config = dict(
    num_key_value_heads=6,
    qk_norm=False,
    attn_scale=0.177,
    parallel_block=False,
    init='normal',
    init_std_down=0.0,
    learning_rate=0.00574,
    lr_mult_o=3.0,
    warmup_steps=200,
    final_lr_fraction=0.1,
    max_seq_len=1024,
    dataset='wikipedia_en',
)
MLP neurons of a small language model. Each row is named by its layer, matrix (up: input weights) and neuron, and shows model dimensions 64-191. Each number is 128 + 24 x the weight over its row's rms, rounded and kept within 0 to 255.
After each neuron's rows, "fires after" lists the tokens most often just before its 100 highest values on Wikipedia text that the model never trained on.

L2.up802 [106 183 118 134 183  81 105 100 137 110  63 156  73 111 125 125 100 130  99 139 126  92 150 109 116  97 139 155  70 146 149 143 145 123 209 162 151 129 111 122 142 113 123  96 103 199 116 141 146 159  69 107 139 164 145 141  95 154 128 108 138 103 175  77 124 124 122 134 138 160 103 113 135 146  86 133 135 103 127  85 128  82 121 141 103 153 117 114 120 143 173 137 135 134 117 164 114 154 109 153 109 140 151 125  96  99 163 194 144 125 166 152 167 117 114  88 128 140 115 139 122 148 102 112 136 125 118 154]
fires after: " |", ".", "\n"

L2.up234 [134 156 155 123 142  95 129 159 148  62 123 185 107  98 148 128 106 106 153 104 117 109 108 160 136 164 117 107 141 113 154  99 155 141 105 162 113 133 158 124  99  70 137 130 164 129 114 132  81 146 101 162 123 161 153 117 148 151 157 118 106 140 118 124 116 147  69  94 106 117 104  98 111 130 103 122 117 141 154 122  85 136 177 152 118 116 130 112 116 128 127 152  82 145 128 170 129 143 153  88 120 140 132 152  84 165 138 130  95 136 123 175  92  98 156  49 124 119  92 132  94 126 148 157 111 117 118 122]
fires after: " |", " Cle", " of", " the", "ok"

L6.up1410 [114 156 139 141  84 129 140 139 125 104 110 146 113  61 102 112 108 131 129 122 106 108 176 134 106 159 145 140 153 107 143 168  77 166 114 119  94 134 114 138 127 112  88 151 120 110 124 130 103 101 155 106 114 147 119  95 111 122 170 127 130 154 125 103  95 111 153  89 153 127 109 112 121 165 123 109  96 148 138 128 141 145 125 110 106 164 142 123 146 124 129  97 148  95 117 134 119 149 117 146 117 120 176 108  78 150 119  99 137 106 167 140 113 112 108 119  87 119 107 176 176 125 139 133 125 183 153 142]
fires after: " |", " Qualification", "|"

L3.up806 [158 129 125 150 151 123 120 118 136 117  96 141 100  90 115 136 138 128 145 139 141 115 109 148  85 126 141 103 136 141 169  86 109 125 127 134 156 141 144 103 140 140 119 121 197 109 154 144  84 144 165 114 133 123 118 129 152 137  70  73 107 174 140 159 123 112  97 107 150 101 110 131 115 153 129 159 100 114  98 119 126 102 112 117 162  79 135 106 141 131 128 139  99 104 135 119 134 121 147 122 116 125 122 120  88 111 138 144 119 104 105 211 119 160 139 184 135 120 126 114 170 136 136 128 117 110 117 159]
fires after: " |", ";", "|", " +"

L3.up747 [154 122 107 146  98 136 140  98 107 130 138 161 135 159 137 130 107 121 179  91 147 137 156 155 118 102 140 142 127 137 104 123  94 156 101 110 128 122  88 162 128 175 113 149 146 104  99 115 128 140  81 112 118 125 126 108 112 110 133 145 155 118 113 133 111 123 155 148 115 123  97 132 139 169 118 127 107  93 158 122 130 113  85 132 189 105 109 107 107  99 152 137 143  91  92 144 128 100 139 150 144 131 100 135 146  76 167 148 147  95 102 143 157 109 122 129  95 141 161 137 125 120 149 132 101 100 141 107]
fires after: " |", "|", "1", " the"

L8.up1457 [149 124 146 114 128 138  93 141 122  95 123 125 130  99 160 118 173 109 126 122 125 105 122 159  96 132 124 127 174 145  98 145 150 117 111 132 125 111 121 124 143 105 111 147 135 133 125 144 116 153 154 131 162 167  76 169 107 142 124 114 116 144 129 142 141 144 122 135 110 133 186 171 118 131 121 131  87  68 135 147 154 139 117 148 134  80 128 125 124 150 186  81 144 102 124 105  97 140 140 154 126 122 130 100 145 124 110  88  93 143 143 127 120 153 126 136 128 120 118 149  99 118 136 129 126 116 172 104]
fires after: "\n"

L8.up472 [144 107 120 148 151 109 134 143 135 122 119 120 130 153 100  79 153 147 123 101 142 115 143  90 132 169 133 153 119 116 130 168 154 134 156 123 123 146 135 127 126 113 100 128 188 126 116 116 127 165  96 110 105  97 130 137 137 117 117 102 115 150 112  96 114 154 120 192 133 116 145 149 101 114 138 117 128 152 138  83 104 111 102 127 108 133 124 139 143 137 152 124 123 161 115 188 172 121 168 138  70 132 144 148 118 103  99  73  80 129  94 171 163 114 138 150 118 155 125 135  92 146 185 130 140 117 167  92]
fires after: " was", " are", " is", " |", " were"

L8.up93 [115 104 176 130 123 111 150 149 116 153  87 132 128 120 124 155 142 118 138  91 119 114 156 143 128 164 149 134 106 160 117 147 136 124 120 127 112 171  94 134 144 162  62 134 158 132 149 113 133  99 147 121 122 153 135 154 129 115 134 165  98 100 105 123 157 130 120 105 102 123 136  95 139  89 174 146 118 123 121 112 121  90  99 117 134 120 145 126 107  91 103 122 119 126 126 113 140 138 136 145 117 133 106 107 168 141  89 108  96  77 126 122 105 121 181 103  81  97 112 123 172 149 153 135 155 121 110 155]
fires after: " was", " is", " are", " were", " be"

L8.up1030 [125 121  83 106 151 104 101 160 101 145 128 123 106 152 138  88  93 127 140 150 128 120 138 117 115 109  95 123 172 142  89 144 156 117 164 148 141 117 139 136 122 134 104 143 144 110 169 156 134 131 124  84 130 155 145 141 119  92 135 164  74 130  82 108 116 106 114  97 124 122 114 111 141 147  91 137 113 132 159  97 145 140 131 108  98 149  98 152 157 149 194 138 108  96 108 165 128 142 123  96 100 102 133 159  84 118 155  92 184 125 151 130 106 138 125 122 110 147 122 132 143 138 116 133 162 128 115 132]
fires after: " |", ";"

L6.up477 [ 91 144 136  96 132 119 117 163 160  62 127 142 122 169 116 100 107 134 144 112 109 141 117 149 126 148 116 125 154 122 152 140 121 172 116 119 114 171 151 125 127 105 124 107 132 137 120 112 140 137 122 118 158 115  96 135 125 129 118 125 125 126 146 128 108 127  98 144 117 137 160 138 139 146 103 161  97 134 116 130 116  84 141 121 156 143 179 108 174 162 111 119 136 163 163 133 122 166 135 151 106 142 159  97 122 134 139 112 118 108  61 124 110 117 100 156 129 121 126 138 105 161 127 132 131  91 190 133]
fires after: " |", " in"

L2.up1163 [154 160 154 150 153 138 154 127 123 111 107 145 102 116 102 120 140 137 136  99 135  95 133 159 109 155 117 121 115 144 105 107 168 189 121 139 118 150  87 143 167 110  83 148 124  89 109 128 114 106 141 101 121 172 125 112 112 165 158  97 126 132 118 146 164 123 123  96 111 117  95 116 120 118 108 116  70  94 122  89 115 102 108  97  95 150 119 141 162 131 116 169 118 160 132  85 168  94 147 113 186 115 148 161 116 130 130 106 107 142 168 144 143 116 165 106 150 147 133 105 162 158 111 111 137 139 134 193]
fires after: " |", "|", ":", " on"

L2.up69 [140 150 127 165 119 100 149 113 145 113 116  88 135 146 129 134 128 135  90 167 123 138 138 117 145 115 119 123  74 112 127 145 109 119 112 129 198 124  90 182 199 138 101 145 155 152 120 137 109 131  80 153  84 128 105 125 159 141 137 131 120 140 160 154 124 104 119 104 115 146 162 123 129 135 159 131 138 100 126 148 112 114 118 169 156 129 109 131 116 109  85 114 119 123 131 179  93 140 116 154 129  72 162 118 143 105 152 183 110 128 119 139 119 122 148 141 130 181 143 147 159 152 139 122 147 134 112 126]
fires after: "\n", " |"

L8.up139 [ 99 132 149 118 112 134 138 132 162 126 132 121 121 126 165  76 123 121 129 140  95 156 146  96 107 106 102  84 163 123 108 176 139 139 142 123  92 163 126 121 116 147  99  95 149 132 145 157 125 150 107 111 123 148 124 126 115 134 144 128 139 102 110  97 143 143  92 139 135 124 167  99 124 143 118  95 123 155 134 122 138 152 114 129  95 129  99 133 143 129 145 167 127  94 144 116 107 156 117 136  95 114 123 155 148 124 112  69 120 153 121 148 138 152 118 123 110 163 144 164 113 156 137 130 145 120 138 117]
fires after: " |", " in"

L6.up768 [123 150 116 182 145 132 154 132 162 127 124 145 116  88 124 126 114 143 130  65 100  78 146 106 115 158 146 122 129 123  98 167 174 109 135 129  97 143 128 137 170 122 110 130 138 127 152 116 128 128 128 103 146 126 105 123 162 145 139 153 181 118  88  93  89 126 128  72 152 139 100 129 101 150 147 141 123 131 151 143 116 156 142 123 146 171 128 148 146 123 118 150  87 134 116 151 192 108  84 139 117 110  97 138 102 118 132 127 137 141 114 157 145 122  87  71 119 143 124 144 106 145 141 160 212 112 131 158]
fires after: " |", " Qualification", ";"

L6.up470 [105 107 158  97 142 123 135  81 191  83 130 115 133 113 127 123 183 120 152 113 123 172 102  96 144 118 134 121 129 112 103 185 150 146 146 138 117 165 177  89 122 164 137 127 147 117 158 143 166 106 116 138 125 128 163 130 125 168 149 220 121  93 142 133 170 118 143 146 102 137 110 115 123 162 144 110 121 105 101 137 139 120 125  71 113 135 145 151 126 141  82 125 130 119 103 147 100 134  99 134 121 131 135 119 151 117 133  46  85 166 127 119 135 122 125 122 148 118 105 144 143 153 114 118 119 132 141  97]
fires after: " In", "In", " in"

L3.up118 [105 157 117 133 163 115 143 159 145 119 114 130  79  98 119  85  77 157 165 102 142 110 166 116 112 127 149 157 103 117 125 141 119 154 114 150 140 153 108 190 217  89 138 149 133  90 125 141 123 133 125 108 171 136 110 132 143 136 137 154  79 132  92 110 108 114 159 104 117 163 159 105 128 140  66 130  95 130 157  95 131 130  71 117  98 121 119 141 145 120 126 135 152 123 116 127 134 120 129 105 148 106 151 140 125 128 115  81 157 114 169 124 108 141 106 127  97 150  84 131 134 139 141 136 106 138 143 150]
fires after: " |", ";", " a", " on"

L8.up1067 [149 111 114 124 139 130 147  83 110 145 152 111 123 154 109 106 119 114 104 162  98 120 145 149 150 161 144 156 136 132 138 124 142 155 111 126 142  99 142  94  91 126 165 121 176  96 122 115 133 141 127 115 102 149 104 142 127 106 104 130 133  94 114 107  89 135 129 146 146 149 109 165 132 146 103 120  95 135 162 124 180 123 105 114 156 142 143  97 129 175 104  88 123 147 137 122 159 124 107 125 124 164 111  78 126 102  99  97 131 142 127 147 107 108  94 105 127 174  82 134 119 145 117 134 154 109 185 112]
fires after: " of", " in", " |"

L2.up1141 [176 139 149 148  88  90 132 152 126 129  66 138 120 122  80 121 136 134 129 120 125 114 151 116 111 137  99  86 160 140 148 108 140 161 112 116 147 187 149  92 147 110 110 149 176 115 113 148 139 133 121 112  92 131 129 135 126 149 129 114 116 123 143 131 149  69 112 121 125 106 146 135 104  90 117 139 105 130 106 117 134 141  99  94 114  92  92 107 143 105 143 164 156 104 112 155 127 124 152 161 151 175 166 165 124  99  96 119  92 122 140 145 128 159 134 157 133 116 110 144 145 148 129 107  99 100 133  91]
fires after: " |", "|", ";", " in"

L6.up1064 [133 120 103 127 144 125 111 112 140 101 130 112 152 140 127 110  94  66 124 130 127 135 104 167  94 159 146 156 135 141  91 150 142 105  56 132 127 120 153 174 106 160  94 124 111 140 100 126 129 139 127 150 151  99 129 120  92 117 166 114 122 124 113 182 161 149 123 124 132 143 144 115 170 138 121 133 171  85  99 121  88 123 138 161 139 129 155 126 178 119 114  68 107 178 137 117 158 126 151 101 105 103 121  99 104 165 119 115 135 117 186 145 110  83 122  75 157 142 116 128 144 158 147 128 126 106 121 144]
fires after: " the", " The", "|", "The"

L3.up218 [135 148 154 103 127 134 166 140 143 105 103 147  93  90 128 114 132 126 136 106 105 129 122 119 122 101 124 113  75 165  91 102 149 131 116 203 226 121 131 203 127 104 154 116 150 146 150 123 116 165 102 160  89 135  97 132 116 175 114 122 129  96 144 149 114 119 133 141 137 126 114 129 125 151 129 127 154 104 121 137 127 157 125 176 130 135 149 108 106 137 122 148 139 149 139 124 134 147  92 124 143 168 138 148  85 129 150 137 130  98 116 130  96 113 137 105 147  98 125 138  75 103 134 130  97 157 121 132]
fires after: "\n", " |"

L6.up508 [ 90 150 128 105 154 148 140 145 109 137  74 143 134  85 126  75  95 120 138 125 134 157 114  97 147 124  97  93 103 150 141 129 109  81 129 129 120  63 158 152 142 139 126 125 158 136 112 139 110 150 110 142 132 117 147 145 137 136 111 108 139  75 136 111 140 143 118 124 118 169 130 102 124 141 125 118 112 112 132  95 139  94 135 100  80 123 113 132 112 140 119 146 139 128 140 128 158 139 121 123 132 126 122 114 128 144 158 128 111 157 147 132 116 112 136 120 135 132 152 170 102 151 125 111 122 130 118 106]
fires after: "\n", "\"", " [", " |", " †", "–"

L6.up1150 [132 135 105 111 166 148  95 128  91  98 112 146 140  88 163 103 118 124  95  89 148 162 107 101 127 135 112 144 131  92 122 108 137 124 143 171  99 106 134 108 115 121 113 162 150 145 119 130 127 143 147 116 111 120 161 152 145 145  99 141  81 112 182  65 121 136 110 120 161 143 134 120  88  83 108  81 165 128 146 124 122 116 149  91 124 109  99 149 120 118 112 121 143 102 120  92 122 107 156 134 121 120  82 115 129 145 141  98 117 127 173  99  89 119 114 137 108 134 129 117 135  98 144 109 136 136  75 134]
fires after: "\n", " '", " †", "\"", " ["

L8.up1508 [ 92 151 127 136 144  79 132 133 141 130 138 170 115 146 134 143 136 176 145 109 133 116 150 125 117 142 163 112 170 159 126 137 145  80 138 103  88 137 126  99 129  98 101 172 152 122 132 133  96 164 129 148 135 145 123 119 109 128  85 156 154 129 113  87 157 139 108 110  96 155 135  98 128 118 103 122 129 121 139 156 127 109 109 104 194 138 144 160 112 142  99 142 121 155 138 134 124 130 136 167 111 166 118 129 159 103 131 131 121 124 148 131  77 127 165 163 101 167 158 142 115 139 115 120 110 133  85 115]
fires after: " was", " is", " as", " =", " are", " be"

L6.up205 [114 147 143 118 152 104 148  95 151 141 126 184 103  95 125 134 113 100 138 113 153 126 107  82 103 122 114 125 137  96 135 147 105 127 162  89 123  89 119 146 150 104  87 118 102 108 154 127 137 105  90 124 127 124 111  97 125 114  97 113 154 142 158 139  93 127 124 128 128 120 157 113 112 147 152 135 136  89 106 121 151 125 108 135 161 122 141 123 114 127 200 161  79 136 125 140  93 181 115 149 140 155 128 102 133 122  89 113 147 143 149 129 150 110 137 129 127 134 172 142  91 117 105 105 120 114 168 145]
fires after: "\n", "==", " ==", "|"

L2.up492 [141 139 125 118 128 117 107 114 127 139 111  98 125  88 163 133  74 141 149 148 127 106 104 132 140 108 117 119  84 151 147 118 123 158 115 140 106 128 144 132 206 119  80 120 166  92 133 124 105 144 119 126 167 157 162 179 130 154 103 146 149 114 138 133 144 138 128 166 112 147 157 131 134  85 154 141  97 104 139 165 117  65 118 120 118 153 171  96 138 142 128 142 122 129 128 101 157 172 132 158 155 110 155 171 141 157 154 124  97  67  87 134 142 108 127 128 115 101 127 124 143 141 134 129 156  93 140 143]
fires after: " |", "|", " 0", " W"

L8.up918 [126 121 154 128 101 136 149 152 105 138 140 130 169  95 105 134 112 144 120 160 135 127 139 147 183 132 126  94 135 141  95 106 155 136 120 114  85 106 132 156 114 144 128 123 151 110  90 140 139 117 148 135 132  85 131  82 122 135 166 148  98 146 116 114 101  93 128 171 120 172 161 125 153 120 145 141 168 123 106 141  79  95 126 111 204 132 128 114 136 112 149 158 138 158 120 129 142 175 123 109 149  97 124  86 144 115 131 125 100 115 169 185 148 132 124 158 138  86 161 114 102 140  89 116 143 143 124 115]
fires after: " |", " 3", " to", " 2", " 4", " 0"

L8.up238 [ 87 173 133 115 113  99 128 156 124 109 133 127 118 129 126 140  96 145 103 136 168 120 119 145  90 112 143 131 139 141 155 111 164 172  92 127 143 145 102 135 133 121 118  95 151 136 161  85 118 104 156 160 166 144 186  76  99 124 115 126 101 141 100 142  93 154 121 142  98 175 147 188 168 131  74 113 132 107  64 111 124 167 116 111 101 108 116 130 159 176 111 122 123 135 137 136 114 158 151 103 131 140 116 124 170 137 126  92 126 123 162 126 148 121 168  99 119 139 122 106 149 104 150 142 150 176 138 144]
fires after: " the", " The"

L6.up1265 [147 146 124 170 142  99 148 111 107 138 131  85 154 116 121 119 114 136 130 119 122 119 154 137  85 127 124 140 105 128 143 165 148 151 100 197  96 141 116 141 146 191  88 100 127 113 153 129 127 115 132 128 164 109 162 118 136 107 157  94 153 183 156 146 142 125 143 106 157 140 132 127  99 171 106 172 150 118 152  98 148 146 147 134 131 165 139 143 131 155 130 107 142 139  71  96  89 100 100 136  65  98 130 161 139 171 139 127  85 153 132 186  98 144 139 103 112 112 129 211 133 100 102 115 124 142 144 114]
fires after: " the", " The", ",", "The", "a,"

L6.up0 [105 138 111 102 166 151 124 117 144 123 141 216 159 118 188 115 133 147 132 103 112 160 128 138 125 125 125 136 142 138 158  98  96 153 133 145 131 118 135 108 145 155 106 114 115 110  66 125 142 131  87 102 119  93 106 112 115 130 160 156 114  94 146 149 126 137  96 136 146 118 171 134 127  97 155 125 110 155 148 125 143 142 100 141 168 143 164  89 113 105 175  90 106 127 133 116 102 123 159  73 111 129  79  98 114 119 137 125 137 126 109  99  90 146 152 140 145 119 134 165 179 133 105 113 133 114 122 153]
fires after: " |", ","

L6.up1341 [141 127  82 131 149 139 117 135 117 148 100 125 156 151 116 124 124 133 162 136 115 123 131 147  94  90 108 126 110 101 132 145 111 117 120 101 106  96 132 125 134 112 129  72 129 148 102 122 136 123 137 148 143 156  97 138 110  94 124  77  79 134 137 146 123 141  88 163 120 195  82 106 163 169 104 135 141 146 111 107  98 132 101 137 134 133 128 120 124 156 139 146 147 154 119  95 149 121 125 137 168 121 143  91 128 108 130 123 121 136 137 112 145  99  87 141 174 136  90 111 130 171 105 108 164  99 180 138]
fires after: " |", ";", ":00"

L8.up473 [154 125 148 114 151 118 119 124 111 129  91 170 124  46 145 133  92  98 102 136 122 142 130 160 139  79 134  97 124 183 110  98 109 107  94 117 142 133 123 185 127 153  87 103 104 156 110  97  99 143 120 144 138 136 136  90 119 129 150 114  84 135  89 134 109 117 113 123 137 124 111 118 117 126 136 109 146  54 137 132  93  89 121 119 170 117 125  86 111 141 108 136 126 131 149 128 139 153 117 123 132 110 124 133 144 141 115 184 154 147 160 166 120 135 126 100 135 108 124 139 127 147 149 159 127 119 138 169]
fires after: " |", " –", "-"

L6.up1348 [129 116 107  97  84  98 144 109 156  99 135 137 135 124 138 170 131 114 134 148 139 186 105 127  94  83 147 169 137 153 113 114 122 133 130 120 110 180 157 159  84 119  95 157  80 130  98 129 122 146 169 143 131 124 142  83 119 141 132 111  93 124 171 152  86 138  93  92  87 113 165 111 133 126 126 116 150  95  94 146 125 123 122 165 155 111 108 179 173 146 152 122  95 134 134 127 135  96 162 120 143 127 142 124 131 149 142 156 162  97 159 137 134 126 126 128 108 150 142 176 143 137 128 146 131 125 128 134]
fires after: " the", " \"", ".", " The", "s.", " ("

L8.up638 [154 139 131 128 148 120 110 135 144 119 110 130 140 123 128  93 145 131 112 103 113 135 158 134 106 192  82 130 121 146 116 158 147 115 131 159 119 127 127 140 121 109 100 116 158 136 111  89 181 134 152 131 138 131 123 146 114 155 167 117 118 125 119 104 119  71 119 119  99 141 158 146  83 159  80 138 145 131 143 106 135 164  73 155 118 133 100 135 148 184 121 142 124 153 115 161 135 138 141 162 137 114 109 135 104 127 144  99 143 117 146 129 114 155 104 120 138 161 135 109 172 136 133 126 122 114 106 146]
fires after: " |", "ü", "|", " Qualification"

L8.up763 [128 122 136 135 116 128 102 153 119 108 124 132 162 112 167 101 110 136 157 143 144 141 118  88 155 120 134 105 125 147 139 159  67 118 152 152 128 121 137 103 109 109 106 102 107 158 102 156  95 130 109 100 162 156 141  59 124  99 138 119 132 139 154 140 114 134 127 156 120 173 132 118 163 158 128 124 144  71 156 106  90 109 108 120 139 173 115 126 101 137 162 113 120 140 162 112 131 211 122 117 127 144 137 136 144  92 135  90 153 131 148 153  64 135 123 142  88 102 138 112 121 136 146  71 137 133 132 137]
fires after: " G", " Q", " |", " T", " B", " K"

L8.up1499 [141 126 141 108 116 131 103 151 140  86  94 179 142  63 147 108 134 152 104 144 116 105 129 133  79  93 162 126 131 125 166 139 131 153 140 107 144 105 118 142 124 117 106 139 107  85 140 109  87 129 102 121  95 144 166 158 111 147 108  96 155 146 135 113 120 153 104 129 102 135 102 115 121 112 148 135 128 105 167 187 123 108 124 124  90 154 143 112 130 140 150 147 111 127 138 137 129 118  89 139 142  99 160 153 124 158 137 108  89 103 147 100  79 106 113  87 156 121 153 178 114 117 123 135 145 116 131 129]
fires after: " |"

L8.up458 [149  84 138  99 149 174 131  94 152 146 110  93 155 119 154 182 194 112 144 139 137  96 100 123 103 120 134 126 164 144 109 129 109 108 107 132 101 119 130 124 151 113 173 113 172 148 116 109 165 152 125 115 117 119 133 116 121 110 161  86 141  97 134  85 132 114 146 131 128  98 148 124 131  87 172 149 127  98 132 127 107 151 136 132 143 172  93 138 145 107 163 169  85 121 128 134  85 137 146 107 120 143 143  97 142 122 147 110 170 139 130 135 106 101 110  81 113 124 140  90 170 142 103 121 105 174 190 150]
fires after: " in", " on", " of", " the", " under"

L6.up1463 [141 156 107 151 102 112 138 101 115 126 117 126 132 126 135 126 133 105 120 146 140 142  87 153  91 109  76 142 154 106 135 137 117 152 148 124 134 127 160 156 107 129  23 127 109 148 149 136 133 159 119 153 125  94 158 144  96 132  98 122 110 106 178 143 130 139 176 187 108 100 135 110 126 177 142  98 154 103  65 118 151 113 169 131 157 119 158 145 158 172 110 146  95 135  98 158 150 125 146 143 115 111 106 150 124 139 131  85 132  93 130 121 133  99 128 149 121  99  77 144 121 138 111 182 116 144 146 161]
fires after: " the", " The", "The"

L6.up856 [ 96 133 138 133 118 123 107 128  97 145 153 151 128  90 137 115 154 133 111 141 105  98 103 113 145 144 148 142 137 132 148 120 121 151 128 118  82 116 129  99 104 146 136 156 146 171  83 103 190 113 116 144 150 127 135 129 101 134 141 134 145  96 127  60 108 171 106 172 134  99 117 106 138 111 119 139 102 109  80 137 139  87 121  85 127 138 199 162 154 100 120 148 115 169 142 134 154 169 154 126 160 148 100 142  97 116 123 131 146 152 129 112 122 177 105 100 163 139 114 120 155 139 128 130 129 121 142 117]
fires after: " the", " The", " when", " of"

L8.up1372 [100 133 136 140 108 133 136 130 144 110 148  98 162  97 132 144 113  74 138 115 114 126 125 177 127 155 121 154  85 113 148 136 103 134 177  86 116 145 105 146 107 116 137 117 129 119 126 131 137  92 135 101 104 127 153 121 143 136 187 124 136 162 139 149  91 134 138 111 136 130 126 112 124  81 131 105 130 167 162 124 104 140 132 115  93 117  72 108 200 115 145 168 146  79  78 184 115 124 127 102 160  99 105 157 133 138 141 133 130 135 136 118 131 120 115 135 136 149 111 162 150 122  94 121 136 163 149 153]
fires after: " to", " would", " could", " will"

L8.up871 [154 113 103  91 115 123 139 162 124 102 141 102 126  79 103 142  98  82 130 125 151 146 138 173 168 110 117 112  77 138 159 140 138 164  89 139 116 138  87 138 151 128 144  98 125 142 146 184 140 116 126 144 131 127 117 134 113 125 167 145 112 114 149 111 110 132 156 185 127 157  86 115 130 137 133  89  88 137 105 153 135 112 141  95 164 116 103  81 175 135 139  80 112 148 117 149 139 125 148 146 126 152 124 100 140  84 145 130 131 135 162 140 126  99 138 153 124 153 153 195 137 109 122  92  93 110  93 161]
fires after: " to", " would", " can"

L8.up1164 [151 117 143 146 135 137 135 119 114 127 146 132 151 124 154 125 126 100 118 112 106 106 164 117 166 103 120 113 117 136  92 154 164 135 151 155 139 121 103 161 156 158  99 164 138 160 104 134 143 132  63 130  99 122 110 122 164 156 115 120  99 109 130 142 123 133 141  97  95  99  99 147 129 130  91 108 115 146 144 120 126 128 142 167  97 141 161 119 110 139 170 129  96 101 148 134 103  97 110 143 143  96 124 144 133 151 117 170 141 113 154 193 176 156 143 136 100 169 132 110  82 160 146 140  95 134 127 134]
fires after: " |", " is"

L2.up708 [112  82 151  83 148 147 102 148 141 141 124 148 153 103 152 148 133 100 141 141 108 140 137 116 114 117 137 140 130 145 134 135 105 133 122 152 147 142 151 134 141 101 111 101 136 121  70 126 117 136 138 108 158 136 125 116 125 138 124 120 119 132 149 153 137 106 111 120 118 102 144 104 138 110 134 156 112 166 108 125 124 126 129 117 137 115 118 167 126 154 103 162  80 143 139  92 153 121 135 159 164  97 156 149 108 136 193 103 109 127 112  99  97 106  78 133 129 167 117 109 150 139 174  82 104 123 127 173]
fires after: " |", " August", " A", "7"

L6.up216 [108 131 140 169 117 114 131 127 111 129  60 126 104 131 117  84 163 133 177 113  95 136 192 139  76 122 123 100 106  95 178 107 131  99 150 124 139 134 136 151 104 110 146 132 119 111 144 138 137 128 140 128 119 147  91 118 118 122 114  94 129  90 124 129 138 119 150  78 137 160 123 122 151 134 130 150 147 141 105 121  89 103  94 127 128 154 122  86 138 142 112 113 172 138 140 114 136 115 153 146 144 166 115 115 112 143 127 102 145  93 103 153 112  90 134 132  80 117  96 153 148 137 125 134 137 166 114 134]
fires after: " was", " are", " were", " ", " is", " be"

L6.up1282 [121 173 141 141 112  80 180 153 159  67 127 161 123 106 137 125 108 105 123 127 125 143 129 138 124 148  97 100 165 136 129 119 117 106 160 134 112 122 119 118 112 119 159 189 164 130 129 130 124 127 108 155 130  91 188 151 130 147 118  93  68 164 122 139  83 124 108 121 145 112 158 152 134 195 134 126 119 103 144 155 129 119 120 155 154 154 112 117 121  95 147 100 115 164 138 174 117 162 132 121 149  83 110 116 138 142 139 151 138 139 158 154 102 131  87 160 198 111  99 109  87 142 126 123 169 150 186 149]
fires after: "\n", "-", " |"

L6.up676 [114 124 137 137 134 106 111 144 126 109 147 168 116 105 135 132  99  80 131 103 120 128 172 135  99 120 155 148 156 136 122 101  81 123 139 134 136 136 110 124 155 143  93 172 162 128 117 137 114 157 133 128 111  90 110 126  93 122 130 144  98 110 135 165  84 155 129 123 119 124 144 118 121 167 141 156  99 101 161 154 135 139  97 152 166 173 127 141  98 139 144 100 130 119 154 122 108 147 181 147 123 107 144 112 112 141 126 128 131 105 152  99 121 117 121 172 124 134 121 136  53  99 144 134 132 144 130 129]
fires after: "\n", ",", ":"

L8.up816 [107  73 117 143 115 137 112 135 147 110 135 151 118 162 121 154 114 159 116 139 108 141 139 106 132 138 130 170 149 139 147 128 168 131 119 136 115  53 134  91 133 195 123 133 119 158 153 120 163 101 111 103  99 122  87 123 131 139 146 114 106 114 123 117 174 135 106 155 116 158 123 145 118 110 114 112 147 127 164 148 172 103  79 131 135 166 126 133 135 135 183 137 135 114 111 144 109 150 120 123 120 166 132 167 132 129 159 163 131 178 144 187 136 142 126 135 106 103  86 117 150 166 115 137 145 107  98 131]
fires after: " F", " f", " La", " Le", " El", "w"

L8.up667 [136 128 132 130 102  95 130 154 124 141 126 165 115 143 175 122 104 160 163 135 151 124 131 141 158 105 152 132 157 110 143 152  93 112 127 169 115 197 159 131 120 102 123  88 130 127 111 145  97 111 108 134 118 120 141 104 105 124 130 102 127  91 145 124 112 103 145 154 154 132 137 125 138 136 112 132 101 131 153 142 164 129 109 133  96 104 113 132 147 114 118  93 117 131 153  83 166 140 103 138 159 141 175 119 119 127 146 112 128 120 144 111 138 175 101 159 124 128  78 126 105 130 133 111 109 113 154 145]
fires after: " |", " H", " h"